python train.py --head_dim=64 --attn_scale=0.125 --tie_embeddings=true --warmup_steps=200
MLP neurons of a small language model. Each row is named by its layer, matrix (gate and up: input weights) and neuron, and shows model dimensions 32-223. Each number is 128 + 24 x the weight over its row's rms, rounded and kept within 0 to 255. Numbers have three digits each. A neuron's up and down rows have the sign that makes its largest values positive.
Before each neuron's rows, "fires in" lists the words (lower case) most often at its 100 highest values on Wikipedia text that the model never trained on.

fires in: "between", "around", "when", "at"
L2.gate685:136123111118151116097147101138086121123148151106105129120165140118107083121131090123119108144165167150129107084135087160111131142187118099138114154184124123134122120146089152098118168077069141172114136196093127093141099128097160080124144176096142144114130116136144175148119095138173122117104128155128121087100120114113124130101130111134113102090160149117150113153138093093140168123139164156137162111135129141126150103115110121103096150136132112174134099123112122084104143106131160120087131147081125128128112156107153097151107124118126142121114133176096131125124108143152111127
L2.up685:133162116081129113130117132111124161134117100112111155153105183150105135138110163158188112077104148182101094121109108102134107102103091133145134163168097150109113128122131115081125099163130119109104137121094120122081121143153117148143111129088127126154118108120158125092149141098153116135117119155125106137118125160090118103117091117066160145132113113088122097115119077091168109127124128163109111113132168112170121141153108119150105146107178128105111145112132153132105137113131172115117077132140121169109083118122111099130121124089168131160148122167110149116154122147109139112

fires in: "in", "born", "at"
L2.gate364:074076098144111129128128121149140153101129098136157145142147083139138096116153091139160129133149131145157088155134126123152116117128129158104131140122153111128124139113054154125153145120107133140110110122157128119127096140112151111144126100102101083108105148171083118149142114112125122103145125093102108138147129151135136128098118118157109115143122148118130105115074119137200137170074150155085131141113147112120150145139172169132134110140108109137125133114147125115121135193122111108124177094130098143159094114120154156134101128167155122112164110156143120128105154102105117094
L2.up364:166137137139117140118129091165124159091156120107160165135132103132140108134136124108133131118115121134136150157123163121107151139126111149121118134146104126138137160150160175102125173109081152141123137138133171125147132112144116110174128098077082155100160122138146130072086139096138092127093132082117133089129177149114168148073100151168113166167177108143160153103063133109144129118103131156126090131109165108157178129126092169105170152141104111163143143139134158114141097147130143134155110114105126172119123126135148125132141185122174108136152121144103104108127095119120104148

fires in: "into", "named", "would", "tumbling", "voiced"
L2.gate606:122120147133143163188124133100168127106132128092117143127111124101122133114128171143116121124122158140151164121119123182132090127114088128075136102142063096098116120157173157110090149110110120127129175142124102127110123127110131098099109098120127155158145135126102141145141104140101145149084138125088142104125121125105125133126125126108110117133159155157141141111160088110157127162114141091127126104137112142147138140126145153127130091183075154109131144105106112116125110131101113108143124128168170124155076151153125122127129113129153131162134147146130129138123164160155133118
L2.up606:097130131122149096149104148085087152172147163139111133109131122139118128110122147100140109123110151116129125117126150118094074149056149127097100098134142124151072132075171118127114123094139145155122108134131129178116137088118146151143128142118141128145153123131087098109115083112097088142111092179142124132165102146162136126138158087112129147082169152160124140122140144131101127157170148105106176137134118100137192144074114123127127102145112133140137126103133117101113143157164154159151134111153135134174127164087149145162143102145100185143165137168128107136130141100164103122

fires in: "that", "although", "because", "while", "though"
L2.gate362:146136146106115086157125125067113162139088120133147152150133149137104138128148157104159151140131096117091148117148130192148115127111107133176114175153124100134102142126166163111085153131146076115121098119162156137075139166126131132182108148126171153133120151146123137142099145091167143139133089117087119116116138102127151109162177113106126168144153111124136114118088091142134120112138131119116096124094115156111132151148132156171139163140177139159141099128149131130100127125137145166086142101155087149136093120109097114146125110116130121125084130146120188120082138125131158137
L2.up362:111158142091139122138167151100110133164098135147144128089128125171115142129134114132088110112154125133036126115140106143137129160123182165176091112100127112135153126123118146140108114133140136122136117105138146155089127173142091116146126095113110146081131097154128140160153150130149103141131151100115155144131103125121134080135180171131126133174148065132133120116095092145101159103122134113145108132097081133085122127095147074092077127180172118148138149135114133124163124117176137133089122173132125125187141125153110135122103158124130153108125117123144151121092133136111154123

fires in: "career", "post", "record", "history", "postal", "government"
L2.gate927:091155093128177126120155118099143103151112114083114096118088141135108129156124133130113163114154125119137129110130125104095113108127131105109142175143146080089165106131100122168075111114119104140130129119122146147152080151179116115134158107108123147157105116109097139154100114156086148107133128063106139180125141135159099142093113116127092132113117172096084108175167097120122149115152118126111093135139139149092137145087130108127106112139113128115095139140123140183153167146150169157149162145128151147104090126116145123148130097173139118167116090136136117154135113131115131116
L2.up927:090160106136157044158150122123138160148144144102125111078113169139105149132115127123068109072143114100135134158133134091131135130113143119164152104111116136126156144114134151153098144124101150159146118165116172135109093140116132086163133114131128152131145096114116092093121100114114123135099095151088156132178120143145135125149128097136074093136120196100097158189142147109122164132119120121114077128127144170110151107141147095123146133149091153144116119090065127133116140144156124105137152146127099126154093134157137122088171112070080118120134112170139113108134083127127099112

fires in: "between", "pref", "both"
L2.gate632:146107121121124150091081123144088121143120132111115137094141151118124110120149113116124141096149133124073096123134154068136125134113127120116137127111139142147150145124126140137119125149123143124117120206137114121093140114134155101136158160142130108136113152126153124125122093128157100140108149127123122120178146141098178136136137110122161097116134112168127184127151094109144093116138112144115116139138111168135112164155123114111105153093088104133113128120133108119108099159190178115151122096126134184101081145125145166151119125148124140147142106114118159127133094117090133116
L2.up632:129080137097100165116087149170064104154169127126122156114162137107120114128165112109095104122139129129075062112143120086147137110128132122118102119116122136128126142096135140168095164165105160140146111186094092129124117136139136089142119138149101102143122147128128134160168115143148124149115122135135121131170160133112159139128126127127146115115154174160093145118137118121141115103130143117103113128134102161126086137143124122082137114088120123123104096122084129137096119090168169111113122098109164127144093142182113130131111104154115128124132105144134130124155109081101106154

fires in: "with", "where", "i"
L2.gate357:141137145127135106130130095152094115140185146089108145132107116098139152198152123111150118142118140104158126174128127086183129101165122148099089138123101118130148131107182136098114124121170086137118133110105146128085149177146154114133104171101133146119083071172139146151153137126077105142137153168100123118166161128141133146082123115131114147120140130114109123145117089090123122134125127102174159115111150133140124170125109202158133095120091149118087099081136103084126139154156135174144151179082145122168139122118105109130145143111171144133124099188098101146115100130128167167
L2.up357:142169160107127134111096090134168123148163130123098101095114088110171115138157144135143100134166092098145132155106124131187113067151089145131127124125110131135084105119154095090124170129120116138129136133123125138143134156156100117128088158112104142113153108114160145120114117123138120150124110159187117164107087140127176177070174115124091103142112093121149122149112103104130102107140095128114103122135140093121126115102083118151112140107133151120147143136111116148165156113154149150113112138137140137151123167093101147165094132108103112173108136126149135086175092113116149138

fires in: "2020", "2022", "2021", "2025", "2024", "2023"
L5.gate495:079108143112111130138133125123145145126094129147104104093139125105139101120157096143158142102103121153119105109100111166133089137116160116104107157125126131121125126114142093112152073138135139130135107088129116152111126111134095077102128188170158157113112101151145127102154164138145122091098086143126135090087135157144132107128137120159122103163115100096131100117122129101080124096154178105124177120113095110087129089129167112121128143151161127163142112118150151108132124139133127158155128147137145081111118125146197151119137110089145114141125146138128124145105167077123158150
L5.up495:091123176093147121118142139136125137119100137117108083093106119082127157094132132144139139130131132149114144115132100135077125135140120159076126172150089112152087091153097080134117106134112149130116132128148125116133069147118098106158150156157158148082119167133117134084162133133161125122113086146141141131090130110148158110125127135132138092173103109103122138076156116157096151137119154117156163138119099096088118131135156151142160111113151138094125132137169113171120091121133148185115102149132086118115101122146174143115121143113164123094133165137154079084154155070133139131

fires in: "father", "life", "gold", "personal", "death"
L2.gate638:122146140094113132131149110134133134127118132164122143124153160103185122131157126134156102142142141154127172122120156144136149138145141092121147139127106110135154137109110150147173154078159115151144119166127100124097185123129109073142120095143118095107165095101137106101085101125127107098127141105155160086100123185129117157097136112095102123120088131144099175135147112096109142132160139169170137143165129132187145136133142140108112164122091105131126127144117136155116157084101162158100115128120137116094114128137109135158084157108121140115174139131124150119101144150143124140
L2.up638:149114135097124089112154156123160148167129146153154108159170143126122122130119089122153100142120166168106156104091148108100167077144091101099149107149112107115131151145155146133127179107120120132136154144108112132108156118147111139114129119122119108120148076113103067083157089124112139117103115104106170087104097152132129108111147146099089091158087076124121142122124095119137128168169101165124122161176097148115138160123144149112122132139150122191126151130098153163120134121104171151150121144112144142100129112160147118135090120113136128144153087126112086124123121113115123166

fires in: "in", "much", "known", "growing", "close"
L2.gate574:120127154139121121110106086139127074079113151115132120157154125172130105136126112136132120148112115164088103101162092139105118153094125107111152136093138142154132155119164124090133100107160140155125171161143102113089106103139115126130150166113099068128146149169156163174131141086126081094111116112159158136152134134115087168133166116116098140124105151138081147125144142128158118120159161146067160077116146116113109116083123139140142151118125129148077164087182134103107143169074124164124164101136134105110143134161106143124119085134154100143117101075134152123090081140153117151
L2.up574:099144143146119144070119113119099141102105124092115088086136161099135164126107127123137132107129119142109116163119133136127099102148135130140176132148134119161066143140133135132189139102091069100126145081124096118127161110142177130123137143105112125125149150172104146143135079125143129134128150131135143112145149112128138102131126131130109147116122091180114109121086151124159152161156140168150129130124136099133170119129163100136149116150146111124094092082089171135116159113080165106129169127120133113114120113153165153172118115115163135121191113111162127126121125097080104126

fires in: "by", "with", "while", "like"
L2.gate771:148130160116110109140134166118081109130146162115139095105125153077142128113134126139091149108123148130116149138101103144106110104164114138101095144143107145116118118100124124145130144103147121163128120063140141143121153129186131121137105163108146129098131153174099160126171092091161160168118143138157077159144168154079161135123099114157119092109138093102165114125142103133149099104151135127153129158123177119107165152095116132139142112121142155105066095148124134133137141158102126143153167134118079108122128109127157131145142130131136131114119137144106101140123144083138095163
L2.up771:107100128120129144152120161116145125155128133095125117139125131115098105126121124126148122107077095143148130144093072151162153184146091141136126111137148152129135127124134157111120127135121112124121146149118122126112166135158132146154087124114132132086091106113106128166114165121148163173108110160108105130162101136141123093121103112124159069111158133102105125143102104140127142120137135089123134147162158163141160150134117155144137141108120116115086112187141125122107082116136128132093154158092093123092114071153122153127145111136131162189104148107138143132140146116132066187

fires in: "united", "over", "u", "urs", "uusimaa"
L2.gate194:082105172115154120120109105133139114175136178136147152190112130128142139151154149099132159142086162141122088115142149093133160103109097164084132137126144122147120171168114096139136081124106109149173097064125093141108097134144134105105146115129141149115120115099102155094177161134147151118101126099109099114135137133098080153103172110099108101114113128129094170117189104147135124160122178146131096143115133095136146108138161132093122134123136097125120147124180164140103140160113153126151149118130126114150103140130141159125116108125113124124103129108140121099077147181123130114
L2.up194:135121105106116096120108113119132098119105136132204122155144152156117129154159144149121124149121132149117121159132114131087152123165120156083150115135131116117061113142111109139143176121138103126161130142147113116123127117105165131104086124126122093130103142132145081104120100134140168140105116088135153098163160122156133113075115160113133136119124142143101098138158136132140140123123175114119146192123142155089146101130139145161156165102122125130151142118138137199112134146112150135104152121118138185118068167044134114098129108152101141124145158100131124142102147140154128174

fires in: "against", "season", "team", "round", "df", "championship"
L2.gate130:097119133127125140096167129135091159172157117151113146091125064096164135103178134137154111115118121144152163124102146148100140096126110107102100139128147075093141112124144145116134152129156104123104116133151143149141188147142106151152123155145153115149158105102148113132140117087122101133122125121146143157149122099108104094134123135100096113135136134134121135157146140106145156118088138151164107140109122072119100100139130141148086194119111093134124136158154083153145110184124134122131143139149121136104121122124115120105131177129103070164162122169115135105136160136126135113
L2.up130:103131138117108135119120147105155116135159107136114143111153117110124131123137144131166099092131125136156145148130107141141174110142155109140112142151156113137105155155159151136127097095143127126091095166139145110137135133115152109165149101151138134129162126116139118086152114117115080115143152108117128109125118146106109122165134141120124104108113083117147137189155106085128122167114151152142140113126112115120106123136112118100121118136150126107142140089159132139167104144151119090128122121121187143109129141183115151110116160124159131140151122152098117105132182137135178127

fires in: "early", "late", "later", "then"
L2.gate808:119151148160095167128141153130122119112132141120100123144089147134136119124149130112145139096169111096106130135099141160123144070123147114115123150117140124152109169172179087091126130146136080113142117114129156166099116168111123139152135157132139128142108128137126147125183092160170162156160122141122145098121130149091140117122136171136139103171141130135119145128103133105149149164133107149097139105141111145129131155086111117106147126127136146143113122114114114169186132122160121124118177127148140128092097116155091120094085123140140118109150166136148046122122123163097092134
L2.up808:116117117184104168124140147098131106137126143064101137136114147131129135134115128160136167140140109133096143110138149149117116105097149123082123116132129122151085163149154090099164071150115141108121113141092122140156128164119131117078122176132134146113129123121096136102170092153153131126128143101116135112129149166136100103119152090135154127149127101123141171135116145132136145133081124144130134062181124191115109172155130069113126182110125091111113115131117124138121091122123090139102168110161094139129120123148119109116110113122142118091140145147101127126134087119157120122